config = dict(
    head_dim=128,
    init_std_up=0.0243,
    optimizer='muon_variant',
)
MLP neurons of a small language model. Each row is named by its layer, matrix (down: output weights) and neuron, and shows model dimensions 48-239. Each number is 128 + 32 x the weight over its row's rms, rounded and kept within 0 to 255. Numbers have three digits each.
After each neuron's rows, "fires before" lists the tokens most often just after its 100 highest values on Wikipedia text that the model never trained on. A number after a token or word is its count.

L12.down115:142150118167103160091090126132135142142145112117165131123080148132090157151136083116132072061110069110186157116115153079129128145194150132180096120162121150119163166126172105110099145081086107178123092086140103085178114086180133156138094126107111138141164148072074139176147072101139151155056127162117106171125145154120113093108155099114165053146168118042178088113133136138126091139147143112105099134097058133135126140151188088169162076145121108169169132220118115113162138128118160157083157106147130070097146171143145076090123074155130126137089130157129104115164115107112081090
fires before: "1" 95, "2" 4

L3.down309:078142102138152176149136122076134174145112149099156175125096166167133136105118119165127108193180109137140096137103182100111164041149106156131101091114140096072132180171139101141122178172151167092087125160103120123096110174125109136097144126072175151096138136151129110094107114169122097115128169120202199111110099146131131083086180120128131171121175164122103127080053097139174140106163109115143140119126123209170168168111153121103111141156142143126092076148111081111137227131133106120082077126157096073129112059082157113154202161117130082137209119158176140140122087085127147133
fires before: " " 54, "us" 10, "," 7, " |" 4, "i" 4

L9.down1102:171164137100129116063125090139131125128194128155174152136134124157103155129157113139146094113176144114129139162147125102155099156133121214110156164190131084074099102090157175122163146144076108101129127103146135109125107159127098103147081168129090144113122138133106117101146119144116130102169126120146092152159195119195100139140231188110165151159102159145120139149150148119139152072062139153087124103105092145148154141142094126085054204137126130143089097102144182090104137158086096110118123128121100096121151094117054185113195143206082110181168112076173119081132074106114142095
fires before: " |" 44, " " 8, ";" 6

L9.down629:103099165100152147091135089130106158127181108136107099148144130085184134114110183109059096156174149137122158088165147143142173109106169142104077101186111157128135115123089107103138161123116108140098113091069110075127183119160074105134177193100146137117071081087138093142149141148127092099127145157103167112153105091155101146135106123103136106101049124109120135142088112127116117102179149107112140134155071165164127136118150205185116156162170183090121157161083135103135077119149126174126123074128120138107098039144152190089133172144147110079138151114104166216116083141139125155
fires before: "0" 14, "4" 12, "9" 12, "5" 11, "8" 11, "3" 9

L6.down973:134094164122170126140112167151084157114126137127097111142160135127133127167095126144137140097104125100085125077101160192088138122103140124125119115126137125149118116138177075147136112121137100101138100122131111119200122098193139116080126159065160100106091083118195114114124116180144123188156170106077127144135126115113129192172152090155096101132174187106165116105143079182131105126112096095168085086161109102144145139079144114117155135176144133128068100147160070086143168066137114149050133098160134148109105143080182142141180133073142135123128103134097114171101149120075181144
fires before: "1" 23, "9" 16, "6" 9, "2" 8, "3" 6, "0" 5

L12.down340:128143092136111086155122192120127095141120114130087199091087124136108140083200117162114138171076138141132125114107129133187152063089092113133113128139142181137153075079136112091147074130113173138169076158164160132149136064079093079196091139165111165135095145087120089116208152182165140060143125164128107151110097101138068181134163159105228106135152122110095077163129119115089170140121166097112148109117178208143117102108123148098151078101120151130124119150150135178124117148044136135145115129100089115141131141166135143136103152058133135136138153137085126079125150145095067148
fires before: "," 39, " to" 9, " |" 8, ":" 5, "1" 4

L11.down706:160121163101113131115191143113089112126135129141156081085143154143106113156132175156186132174144136140138131146104168107133129121115137088190169173172135139152133126084094122089144130089122150175142135072131088181157129135159149150189138142159176099153119159143126145173151133117109140134098132137134102119093110160146065072106087104153166106096066117130151051151087163118135092161164165095175155147074105131089127169121101113121142122148103176142106171106112182147119134146122125169094125165117125160160212106085050101104157166088078044117152138121111148136143125125138103151
fires before: "3" 23, "2" 17, "5" 13, "1" 13, "4" 10, "7" 4

L12.down704:231144120090162128170143153184177138102145185184126115076136077066106092109184067134174161121205128148075134200057111113154120108144115109116072073091165137169101110112126115118213153100135141109147100098142102156108147204130145164130099140121183125107161129160120157145119154143069167106172081138087162169133157125102121100116141104073118164104112121072104118169161101079168180173144094143177110149145099122119134099107139088152157136137186114089116112094139125125097096080120098086112072067090111122175109116155153154109132090131165126160181127195092149081090062079157137165
fires before: "." 34, " |" 33

L11.down383:135135144094111134168090154131153189171097126152138135123088162163139103150107079135132157122157150151169148096144107189109144121105127152129098131125209136096104093141149112179156150105186160113111117151111117092166124145162131151130192109149125114106068117140125112122129153096113092141099088161103088171116159195104139107106126193121084091216147190082119151120111133134171092134135111099100073161147139143118110078089127113146119177114140111170151135169089124098155127131102122127072055161153113118126136075137159104094079104057126107105152176149163190194074128150133108162
fires before: "0" 53, "2" 25, "1" 22

L9.down832:125189121196110125187124154125089104142057125117126130150162129119084078153149076201199116169138114095147123139130153101141138086150128126109131073124151166150158118134112090089068175163072111151146100144107132129136137098125200124132061114190144160119149111113094105102130116088172104115092137159145117169191110148121175119133078101126098089112147144160074111133097113120149135127120120148196184191046079163147168118107074172122142132133124118139110184173103127112107134169087088238158129144203122143126110116163114151091198163085081088079164111104153118084122080131094085108
fires before: " " 47, " —" 8, "," 4, " |" 4

L11.down1064:152144088171062186117127101206105102130123097165156163081171064133111155119129152142113137191065145106123151131132128106164142112122123172176092126148092188152165072097130122146154179087123126131178137146098187115111111143113160156131192139097083104146112135133101139158112135154109132143159132166161085104173111099127105156054121092115187224110089134133129101138101105156095128102115133121094133108192151099078090136119178155131111178166181152184090096138138132126088078094115134157116094142136100100101122169145175146094126150106060104162068152135142052122106098162145169129
fires before: "–" 65, "1" 7, "0" 7, "2" 4

L11.down128:119090112127163120078182126086128136203089130122072173172086123140173123115116163092143105112165156146130068214108124136164091089131151109127081191105110062136164119121172126142152093179143151113155082147064158147141152173104150160154118093121107081166116152145078121137135119100119136098065141158158071113121127115150224130142151096125109113090090104084110154192100102131174124208117100125186137162122155150115136114176113116121145087156111144078101140125128178134136128126122122125141143130152140114121139119103136149114102135114188134054101173115178178122026124093135106162
fires before: "9" 50, "8" 12, "7" 5, "5" 5, "3" 4

L9.down561:097129080077160171103191158137135157111161138122156129120168083105139136145103085131195124139156133178150105103138190102161083192191117105159054180108145115076104148107092134108105121137167129158139050169108123155140142161112152105150085138160169079147123094127141137173063110130135139110156123133109112105163167123201162142094122168147144172149120167083111099075163125034119169146118155130120107085112065126178177175126130169134122106062182140144128127132083136067124155157105046061132096082159136084165154114101162120109136126199195125131135091107167091139080152131120118098
fires before: " |" 33, "|" 16, " " 8, " |\n" 5, "2" 4

L11.down698:158116116145122139086085138172099147132083053151140120143120127088081111143059099159101111204135109096130124154186075127128144118124122205113163148125097098119153149093110173103201108069090128094103097146139133099124116146155135099158097140135092134127156133193177145109147117055098142148164145135132172109160105116142133076162176152106149129156137113148141148156085035075130061192127210124127099120116100118115082167124123083102096166131150046137133105151128141180127127144094147072159164119148150158155121118104143145131078110096086106147145127106172160114139085146184159153
fires before: "0" 42, "1" 26, "2" 11, "9" 7

L6.down1235:114127133066096155154144168114148125183130123130161132080156142157145193122199076066128218126113096189111146125177070182183121132130163125170165120125137168095108124152101075124126141135139148149155178160129122145092115096122151181146092092109142098116135060145129173078112174136142107151139140087222166183115140107080147135072119147076129091091123085074156171080079065094123031150128154138114155122115138120103099148140045141112130112166106129141119170118088129102108108126225105130050156096127125140142115134111162116083118160106129099166155146154124119105156111103149200138
fires before: " " 54

L5.down252:123092195134166122071137138114123158118102144135135110082144122189118139168202153105103100140155090117133114090150076135111139115119152166117136100088110111203133172117149144103093102060090083178169100126108121167159108119054093101148122110148108086138125115171149120139113134078192100177177137112131118133096138103072126116104147134159113118163117146100122148173148157200136168083101078114123146131122089169128154171140100165145164132140108133124128137119097117153068098137076145135157090137187148120131107138089152123133128111111170139157112112041132125222138091152146174134
fires before: "0" 31, "9" 12, "1" 7, "8" 5, "itor" 4

L11.down142:130151089128131144089139161086121142128121119139076131176147120171153122150133119133132191093127158090167089062165130168129133161146119113117150157122072166105070102147115138053138058113116123182113133120132138153115072097102106134110113135154080120106120136137117140059176123124144146126131084099120103138136156084173180197152172137113107076162150132117139129127141119096077121126118104125084145150154149108146159153165147124152084136150139077097133116162143098166114124121133204151104120199174163112148223066139127226145106150129104120104081167078160093220033154206126099139
fires before: " " 36, " of" 17, " |" 9, "1" 4

L11.down675:145131148102113071094132108150058164110133151141162073160145078059074127150136136148129087118097119170142182061148112123172109148130148152093107184154130137084171133170084132158162143149087110130131126118123053187146193146141163131099174181132138130120133115129114153126148136158106163116170164103165147180069129164071098125134125117128124164156116133102083131110102145033110142158199102103146112163119087110120121136158119099142108109110147095133138106101135178130095153070108142105143126088081139151171093124125073151096057073116167179164137145110138178109095177138093229124
fires before: "," 47, " |\n" 25, " |" 6

L11.down228:133093065146103132151074098204116132184114102163111087088168060110128149151119124089124141123100164105163163137168163079132160093132171162144132169094153121114128156123129133070181158069098091119103110150110115125068150085132223127133128101125140098110122106128114169199148138089188115156162107121103133144122079124192116124112174136126121079090139168098140158097082123096177124086148054147198188157104070139126122148172165124157154166104139086074099098098099148154108062073155142124103121138105161173136136115085189146125126075115104158167096155174150109134117175118141175150
fires before: "1" 49, "2" 27, " for" 4

L5.down139:100124128149050115160127099096096132164144124101134119162147165152132099127125174095161098104152097106136155190150125143166105088165148154111102201117163161104194134171179104132121106109104139068146093109124137090135085128139150119094116093147130072113123099103142123138163129143105134130143090169102171162141097115126165106116130175151166084077106116160144110104203145145088196116080117086151132101087074100114078106158127113139101104152168171083161113127169112107146168114175096221149134178097116158048116204098095163172167130125084074139158122114110149100098058171116093112
fires before: "1" 29, "2" 20, "3" 10, " " 8, "." 4

L11.down715:115143086120153178069138134153145173130106056165083073143114115120060170102135171153140142098181148095078096128128067081154107156125133103124150202105094125137147139145153130116165136107126142136119107113076052105192154163153113133120173135146110132101194150134130138153158114103144077152143069116097094200123110109161146114133111076084144127150108186117159137156103122113118108132151137182136122083125221141166083129207110138160183130169122096134128111133151125148141113077076156173139146125086131146085108205101144168088100103108050186163109127123170179171129117087123143145
fires before: "1" 54, "9" 26, "7" 8, "8" 7

L12.down797:094133131098134114062117144105136157123154125143097115181141116115154148165161105151132131071087128112109078102152119161124121149090120169135158178111140117139137122058045143129109147110143127146131117124104130104111084111167104139115138095145135126093103122031123112097106136154188088146147083101092185111132138147115137120151058144114090150204091151105102134123147126122162202124131207179135202154085135066042164161167090192154168154115078127142110111114116077054080137095137160167145143064123147141143084135103140191076179127185133122125147109135136161164185140147164098173
fires before: "1" 33, "0" 23, "2" 16, "3" 12, "9" 6, "4" 6

L11.down390:153047098124131104118175150067113072184054088138144097094105130141155166124159145140116081126111172163149179071138160051146171173118106150150133149148103139152171063132188135137128151135147147102143114058064109125105112113146102087105141093138072094129129093131131126142156132121115110070075140125132158150130104175074195147128117089144091115112083157157124142129090089150046099138101091150129104193099152070087107133145133124147165155099153157176146124108090133130131134160064166167215118132114136131132077134122077124145143152118154169109154141111126165129123113212064153137
fires before: " by" 49, " to" 6, " from" 5, " in" 4, " with" 4

L11.down1173:108121183177093101124102082091131169105182155100161136125154102129057105138105096119154165189117147097148160139078178081107121113136131140098113116109144077174170102097121086118143147076170155138104166121188174118160123096146176176139122149098113162124108164119129158078135138178065113127109089163090082202123152134101136145106186134113134158167050142147078103152137155167125169093134122116135138113163136140130104109090109142105201218159121077101156123138099130166099177090111107109160151173126205134086115119165139172101165107109098149073098186088146072083133160177089086154
fires before: "1" 43, "8" 15, "3" 14, "4" 10, "9" 9

L11.down598:113112140106126134151069122146108115163076112131156209103117093176132134146141128096099110078060089139188113104095152089106170102114109144142089107177137145136166088163128183145090098082143100127137090077085158102116098081098108118120145142132107164148081149109164089119077164184155090184081109189122117130179160128124120138094151181137146157165129178154147155142107118103100151121115139086138227246168135114078130160117143201101155088115106211109149185134136130141149105097149146110148162166156071155137158154104128143101104097100150156116122169077139121097105114110077128137
fires before: "2" 33, "1" 19, " |" 9, "0" 6, "5" 5, "3" 4

L12.down1183:154119141193062105126121151091133136185095087107148069157122114150169146154099085116115060126096185153174164103128173130127117129093132133129153166058167151138134116133113099156103120150160086128160146091057115118114120141147113102084213099169088104179141135129120123116109072124116112140145129133130099122163128133115083149146127104134094142127100094149134184130092133118111105160124146141165100134064162112160082126164084131169134129112159141147082132154114179112130075195130171104158086186195188133161138116088028177145192134112122151129159107101147151123077116175108137162
fires before: " by" 29, " in" 18, " as" 12, " to" 6, " on" 4, " for" 4

L12.down181:157153119084090142164081098156105106102070100086148127100193095155164132174165127153152102064170156122182177150108128165100076157158086114177196135123108160090122118073174128173093086113111097146116115119149149158118084141056093149125191172192154055141147168131131168180088068073148118097067110171129114083148198122158101179116131133119147133041136183165140137107128146106090150115116139142150117129062098149104115153119174128127146150157106133142144136117158139132107138160145142099162121151096124090083114109098105130119135215128093111165149093093094123101120039131116127071
fires before: "1" 24, "2" 12, "3" 9, "8" 8, "5" 5

L12.down429:112078049114132142097127119163204130137105148156115173125089157113172104137134144125199131146052107115097109165098143067096114099086196169084145136076158120171140069100150120174167131128173137136084098148075132125130202144167146060110120123132123086144129158146149110147082141094110133076204130148063119099152149115164152169123116149110132122102099166125148120126142114113116074148172120130133074144125089096159154099126095126208085128134136124064127111140129122138159132127114163112211092116114100089166124115166149116094193134105155164098154122105208111148071114152123128167
fires before: "0" 48, "9" 18, ":" 8, "2" 7, "3" 6

L6.down579:132090113156133125175119102070133110139157098144138076080083194197105139156161109085134155170172132159120160092123101148118187073110102064104126119122122189130117061154154120099104120154151185165131127127147169159069089113118130113135071136159153073126077139168102150191182102141126159103126061135121140143191126070128095141106111140175106207175100111176118095095127142089083118074157133127154136203113137148156132092132132112109135090101114147138120126065146173103163111068122209153070106122088060161151129141160094192159079145113122164157156164130097057180147135109141118114
fires before: " " 67

L12.down791:157101159085161090088142156125186109141130150133117182119152157059190124089100061133130133132167085091133147095136146094113173092138140118063162131169144155119136094121115148115162139143171134105120182178097144101082106139148164108161125100102128107066129159147113089148145149108128072064195132191160108110131142114120107133110132137142114118159121144135056106159187098108094151152104124101124126102134109155137138146126112116130107121069255168177133110127123112107127145113132158143097169110070144099148106122096141102123149105123125136143151096182060111099205089095122120108
fires before: "," 33, " and" 12, ")" 5, " in" 4, "." 4

L11.down272:086117120092098159170077137128139150164150093091110094094137129097157076145152123128159169127116200140115161097105129114138115061143146111134110105135073114119181137074135171135167162163037139063165127140081232128140150143125193169163116143149115125143134116138093124138140163130159082091140128150118067151186115149120077112097183142144169129083169092119132159160096105125140082117130068114104131109100078095134115103179207156119142120134091144125089103130150114167169109102149065177129119119071108090096180155119158085102159143203121176181165111124159119144114177102121122150
fires before: "1" 27, "2" 23, "," 8, " the" 5

L11.down452:120120151215138157126096113131116191186105159115121128163120136112159091114134156070145119148187135144121106112122180204133145148123067084127143140107080128131141059136198110139135166102134189166147170134158105151146140154147211116053158106119141128097088098153091086169178094102047106148167173082115120103172158140066104079127145159172156167127118150090168160119089078143121125055119085155138111072064068167085121150114106125071127114073158098168127163129197152135091116147146106085114107157160119112087122117123128111101148070157179122124208100115160115098099082135121158093
fires before: "1" 25, "2" 20, "5" 8, "6" 7, "4" 6

L6.down273:086068144117107131147166136129119142104107139101136123110113135063084157147149113129122106129105150150175171164090159151141119075186113116160164160141175178148167162129147124153127097140115117159114125119064126140151214154134130141118162131078103190121160148111127133159114138061123066118141112095079156099115153073150119119088125053065163142145143169133113134169153104085086111071118149110148165120192119070161147176110086147155157096131104136146188136125103158112073091144113152147174127156122148112065123131101110149160121153151157108130166119128101158154095138090179074081
fires before: "," 23, "." 11, " of" 10, " as" 4, " were" 4, ".\n\n" 4

L11.down301:077145165175112178154078099102080156130111092097169146136178097132138109144151079132108156086141135085148078182112149067133121130145113126146120160129142161153158143140119132155141020153202107083116110099132125151091167153093124136099130101108123145168195167128130177081051167147077135174122181151159098146147187114144155082087155109166139135156105118071128079077066047189156160109041117152124127158127170129156132100165065143130133113150145138149143169179110130172141116170094128112123118212130135177084117156133151072118089111186147112077082120105202211108135102103135101165
fires before: " " 26, " |" 25, " June" 5

L3.down261:114207112153091126079172128124155054154157145195149144140148102132071156151173097118103151139120153125156112094123092165116143126152098142203093129108148135114177115165115123117102141116138076154165079147120161082105109120125147125184173123077174214142099154167145105111057134129165116128160150128100101090110144151067117124067160105108137175189129097181101116145093103119096098121130132107075108101153099076196134174143146074117174154142161158137117184156097146083158104109133148092150128150083086140104152148120106119171204161098143110075126175102172149144051099121192143117
fires before: "-" 69, "\n" 4

L11.down344:099118168123137182141113121156136093118150130153142133134140133141120142171153115195126081104092109131120156059140123092185132099073155092153083133058146112142156124089147100134135194061193197149178173142109112145156158138184105135160075140140088122144142126146071044181137172131070087096093151108107161144120092158068137181188057122097134194107140153091160157082147116167118106127075136128131133153116146173121159139177091126165147072145147137115090125082118144102112171124141157047138117146146148123167079119163110159169085127097127128104113118222053156123105177111173163124
fires before: " as" 35, " to" 11, " for" 11, " by" 11, " on" 5, " in" 4

L11.down160:113122077117145206193046110152127126152111114163192139122114122115136159153129119146161157107152118076087134090148126147089092121158166084095117160122124125076094142134166052104130170169130149137209181119085112159132100137108104129095105116181113128069121167173165102115173154134125133094127116115186145156115116161126165127095122120109159136159156109105106144130124144121113141131086118144150154106149104173130134041142122106099136126220088100097090125112093137124149069122109122160135064078121145119102085134140213147149101158114126142172190102161125138104112088100159104155
fires before: " |" 79, " side" 4, "," 4

L11.down421:100118083200139178118117115118157139136132111161177155163094160100113119108106114111169133196212168121127084183103106089119154149126159184086078086162088138089122109117183165142128125108164121160132162117127130102153122108098072116110143147197104098168101122109048107088112124111083150089091090132122145124147128124153190145116074133148124122108120167125141136101113160150161097144098081081105149123114124196115060093124122093219121114153118139134122096204169176089178134119120103149161047120221126153124107091144109157116110149159100129115104129116132164173145120127197148149
fires before: "1" 35, "9" 21, "8" 15, "5" 6, "6" 6

L9.down922:150098155178202129131166149126134139070114148114132079094128197166128120140147137124171195121151096189093121126086160157151108109111114153144120107148111138137133107072119083152158165107148144056101121155119122114144154133126128143134162110107123117109122193154124135078114112123092147130168138161063110121175124135059147101089156145101171170150103093115130055082107083108082131080195128140095104152099084110175152133132104135171112192148107192157139136133127108124151153150120098135170186106187121094093127183158079157167130139099161104094080152082157123120145111126147121210
fires before: " " 37, "-" 16, " first" 8

L12.down937:054077161155119113112086154082136158160104125121169162181161067113152115142145093090150123119151139102106098134135158116089143082203177134101177091162078121139113153152117106114139137201131122121143110104127172148097202150134127142140118120124143095119103170131114119157083164158023166108153133090187118119059132164174137105130151149116102147120106152103114114110082148110121094097122144090124144085141203105132070133130126129127127170137123123094098126124113142170129091101111195099166091125150141142133109144083194116181176156076145160082184148129119173120080092124068128124
fires before: " " 66, "9" 4

L6.down1061:104088131156109118120115179129144176116151147117164112148129127207165086147057138137080113140054133088144151099114106153172168127108127123070123114099145119161179094131095099138205126106173082095087124103141162108148138103110143088111136099133118138070100148101077117113114095155103112161166133146159101134174154129070133178135172087133132125083092133102144168065146144102174146137130076128159109146099166153072196114102128092175097116141112159153126070157091116153100116093153193179101116126208124047170147161106176158147198198116155067112052098118124061132206125166151138148
fires before: " " 41, "0" 12, "5" 9, "8" 6, "9" 5

L12.down1257:207119127099091104166153135175057097141149123074144115135071155086137159117109093136090115137152113092088107124098169119109128124163176102146104174105071126112116123086064127125131138140154137117133119161081108117084158149177065129130107142194095163123145059204133122130092142108140159109200101142092174143162051150103111131114178139108159118111134115080138186076101063155138128100100091160131081152085182168155135138144148082187097162135149154126119112070144175127150136153148184129187171074161154072156115166131127119187158107178139188110151124110096107141197128126160092151
fires before: " " 42, "." 13, "1" 10, "2" 6, "3" 5

L5.down29:089142110134100086167137138132127130081105099139105130107109131097167145116078080104080200109148121144066176166138164164124130125070169154152140108086162087126116157170118046090114158140098094134162148182111144174142145074141126198124118097144128164128113134088137060090137103176136166126117116158117087139151186145097118140146073157141118060174131097191129144120137138139095123129113056129137152092099106184094108126158117154170071143147105098169148180147088093173180060117152087121175147177098172126122166080157158137117109050090158129171103153136126098149081101150088079173
fires before: "0" 21, "1" 19, "." 13, "9" 8, "," 8, "5" 5

L12.down1078:091143099126137173121094154119153115155131141167134157119047115100114153150170118156113110142106147099108057163114154119120112147179079147150147122131126194143190082138110121138169084183131165189211139163065140149159160144108147143152136050143136115101151085163163066133161106156119127151127165098111147135069142040107149137123174131140098118102208063127148131116147145105098127201174126127174126102095104167113111125121154119089158141165061120126142121136100095114125130079153097072154135117184148116127157147173090073167115111131084114135128116187072145090148096140110098087
fires before: " |" 31, ")" 13, " |\n" 11, ";" 5, "," 5

L12.down1223:140167101139198084105135090113127110135117110141127149086144204124148135110121117121160127158181157132133078119148125139108101108159078123158055102109177167103091120161118143138131133108191138133110112105172153105109111158129112115089130165131129125153091129220135127127081169073149147110129126167128150079080105047199144169113140128146128137041158105163176098138120132176094118131177135146128140102110132172147122096096129164135123093118116180128095156178117094143156081169118175085115110140170161160123066082101102112083127100162079110158185104097172132134161143070083105068
fires before: "1" 36, "2" 9, "4" 9, "3" 9, " /" 6

L5.down1236:111117152135159124130122161166155156104116115151120154111061102064104135105125139181129089062196075062115104159135114182131111132120124135075132175108164120106110130119086112201152147155157174113113131131121144123145119130125090135135137148165133163127200143057128119110067183128184134164083129088110091134140122166169116127084149151112173108140078146076138128152152102138089103102133095142121172153158073136126150126077125114146132213120084158119126159156160137120141099134094033168078108155158150093127124159132110152122148057162098205097105190083121054166187164124131107156
fires before: "1" 20, "0" 19, "2" 13, "3" 11, " " 9, "4" 5

L5.down589:122115175055055108129112111172139108123131094114124161081139116100111170161111096162178105126112129142131084204157172097141120088104156123196109077122112113104132120123077098089114168119175129162199147103111192151170124082141150127155083078116132108100121100177162152159102141103174132108118148134141158130087158072127169117132087118153181097083158147082150124114134133090131147172156162187157139138117198114155074131179120189139099076143174140124102148137124131157105123159169176071150175115154132126140116125137096114118116189149064116131153136123159150078112132125057143090
fires before: " " 56

L11.down1009:185196088108163154146120131076066153131142119103119155109177138107056179155155128146137085081115155166119103130115104075160128153132114155120159201129084163130115129097170156150119092111084129155137113139146107128099136144160084070146161126186130098116133135112162109152163114077130141117115121149172104119177122106144210114085104101086123117113062160113121061099086206147102163159102109122141135080086127103076132116137089147137201111147091096093168128147123208169127105120098118193129166189162171168058186170135097107136095117085118155111153121125060144095143087110166084142
fires before: "1" 35, "2" 34, "9" 12, "0" 7, " of" 7

L11.down105:132098119108073104093093129081125098094157112125102125097174161079151146131192136176167069153177125139148135121067140117142139114166152114136129111112131210152125093125125102116145183133079135141171175111110123157178193066155078121144122110094186102091166105153168110181148160110017123117142126093086137111104136049107124156122156079121118087114111129081159134128120146075141165110164134101136160128149170156108150173095150190162123117171143156137203132131082101165086143128104195098104147103132136179041102117130071073142108113109114135108189120182169110143133113158131100090
fires before: "," 54, " |\n" 12, "." 6, " and" 6

L12.down1008:090115108071050137146072137126139139116160126057145149113150127110146081097086116082094161111172158130096101144142118140121157096095160141172109063149167127134184149151163096155123176144137151074163137179089119138084092132181175151178088133146176151112097105124167146148204098132143119116118127086083138142135123190125116162162123149149036147164128175130155060087169117104190146181130109119099104084097112119162133136106127133137082115150143093132123064123095159167121173091139107164121157092200123090103148115165117177104124124110085114127120141086111111135135112131050142159
fires before: "2" 32, " " 16, " in" 11, "1" 6, " to" 6, "6" 5

L12.down624:127113138090104109143109142109117175094169166200136139069166226109072123113158149105186141139147137096166122145092153126114126142119162131144091122111105220118140137123130058091175143077120138137145121089156086107136137119146208127128127111104121183129125091149187122087190104136165076136194103076159069121108158147115127146124091095114082132165127143131102157172142185080120074098107155087125128175156077122125132122160110117138181092148131130140101149106172114128144159055135085094112144088086082154166139129180136127067071129147128144179186152132152168168151052107153084137
fires before: " (" 26, "," 19, "." 5, "\n" 4, " is" 4

L12.down595:133134143142161149122145149104158098168130145192142158098123161081146142088144107092184058133149158119114056134121166128109160102114107071165167174085129127099167078169122164186070156130088090138111140145165166086145114140164102199139125071138128075087157116211087136129121108130130120131124131096137084217181155147099119159135153136129125158099105105120104130135131107077135132083152112126165128157072071129105118142133103182080125176163117081146163132078110127142176170108113134163137149112070166094084090103123120170066137170128115084122136137090158112132109088141104153114
fires before: " " 46, "3" 10, " state" 4

L9.down164:130177100126134101178119114187102149081084069086152142119077106153150131186156154117071148097146126112102116079119052103168113130081136176115121065191153132167130159108061149095103107166103158125144138137075189101138134115092137099110082113183109095135206096077155103078179129148136193094154116127103137133189162144132126170098093109129153087092124119115116168157092149185095121086103074096130142107146116111064141144135139131126114115093134107104122148110154137161089131222121099180146112126170126161151149164120156166139105118103134184119089087116147143093084106074175142112
fires before: " " 64, " |" 7, "." 5, " —" 4

L12.down285:173145176095118118160160081103186139179117124113060135129114156100173132099142103135156148185172095082105130126122114110100154133151126150147150047080146159131157126084140124081164123100131123160177104094136089115115234096110174115098129077088210167187133116111195125131149162125071058124158137034147119138147109170111075109137172103116098148091117154069167160088091158149104172137132107136132161180127112164074140075082115127134136139187060142173149124030097170105126129116177187095124130142179153175077097105133119148112155148151067125105100135113188149176134086121126140111
fires before: "," 28, "." 11, " and" 8, "\n" 5, "\n\n" 5, ".\n\n" 5

L5.down591:076139113129184133191114149092111083156094180175140089146086042112123148156117095128136117072160122149101117075121161190133130171161145139150086150144151126203103098121185129170137111084165142112120159106164099157102084107118114168160135127114127091130128094204126062076172082141135145129108140102106145147191147156097115158108157126167125144138160101100171198065201115102177115103104053213161159131139179157137127139122111126075172151146112104142120136103140113150162127144143080096100147116154079145107078127129151169088226134120126157119129114157130144161168106105126118148
fires before: "0" 26, "1" 22, "3" 10, "5" 8, "6" 6

L11.down513:167085114092149197131106127160108156105168126095112148074078070134172167072091125159128045155156122161107129121224162079113132123121130124104132147155060156141115118132069117116154096123096103133126077102135145102143109174124136126116099113150160110100140139154154138143156063053127147065129153181150149094184140120109151167130193086097137114166118130121212116153137118173122109170151131182114086147103040125173179156197210139143115129124166105111107152112085155153133160192136078135193148125114108120103080132105119154106075108111133146082117131113184115138073138117134128123
fires before: "0" 56, "1" 9, "8" 5, "nd" 4, "7" 4, "9" 4

L11.down74:083182093138161092107133137127156152133105069117114153159082160113177119091125147057143108123140174048156190122148125056149149106108115178164124096156120077113128140175139199063097183132104143112115128117192158111162166144083103153188142124126159119082167093134171096120091116110174117084162158135146205174116196158131156131083116160128112112098127107150122133129163092125166128148212113083106130108170112123132151097127180152147133115127115108119139127108115173113130098186158139134117136030157138163045175132129090124152140112078134163049183093089131102150143148060188180123
fires before: "." 26, " |" 23, "," 16, ")" 7

L11.down612:122122158083137126132097182125098161158097114142122118145095107190125148095163175141127154134109103068033140140134144138161105129128071100109168098159089106159155086132213129139161133082101108143176149075141120167063204144142122148142123201127107116145110152159106107131172155179061139079047122142135113190089128052133139126134170118154186152064100175101129117184087126158100136142131121056099139143128136104099175086073067111159120080127137148124099091175167126112112097143131158132168113149082175093046111144104147119165129153117108146131152126141154151147114128172071115154
fires before: " |" 51, " |\n" 22, "," 10, "." 4

L11.down555:137118144121158053123076077080131148100071093131075128145084157154163124117142160106129096101129108153106176118103118173123180056126092133157166102177141104156151134128093142108192103173151164152188111154167153199190125094089149114089119100196163088133092146179169157136127161148144126170121127136136068152139133115147128165107139112120034085176160174130167143155110098144084105101134114127116116097163125142138141035119129153144122121144130112176186101147099077145190140191099108102140101126137112135167102169148039128064135134086084194161108178110151103124162147085152147168
fires before: "2" 40, "0" 23, "1" 16, "9" 9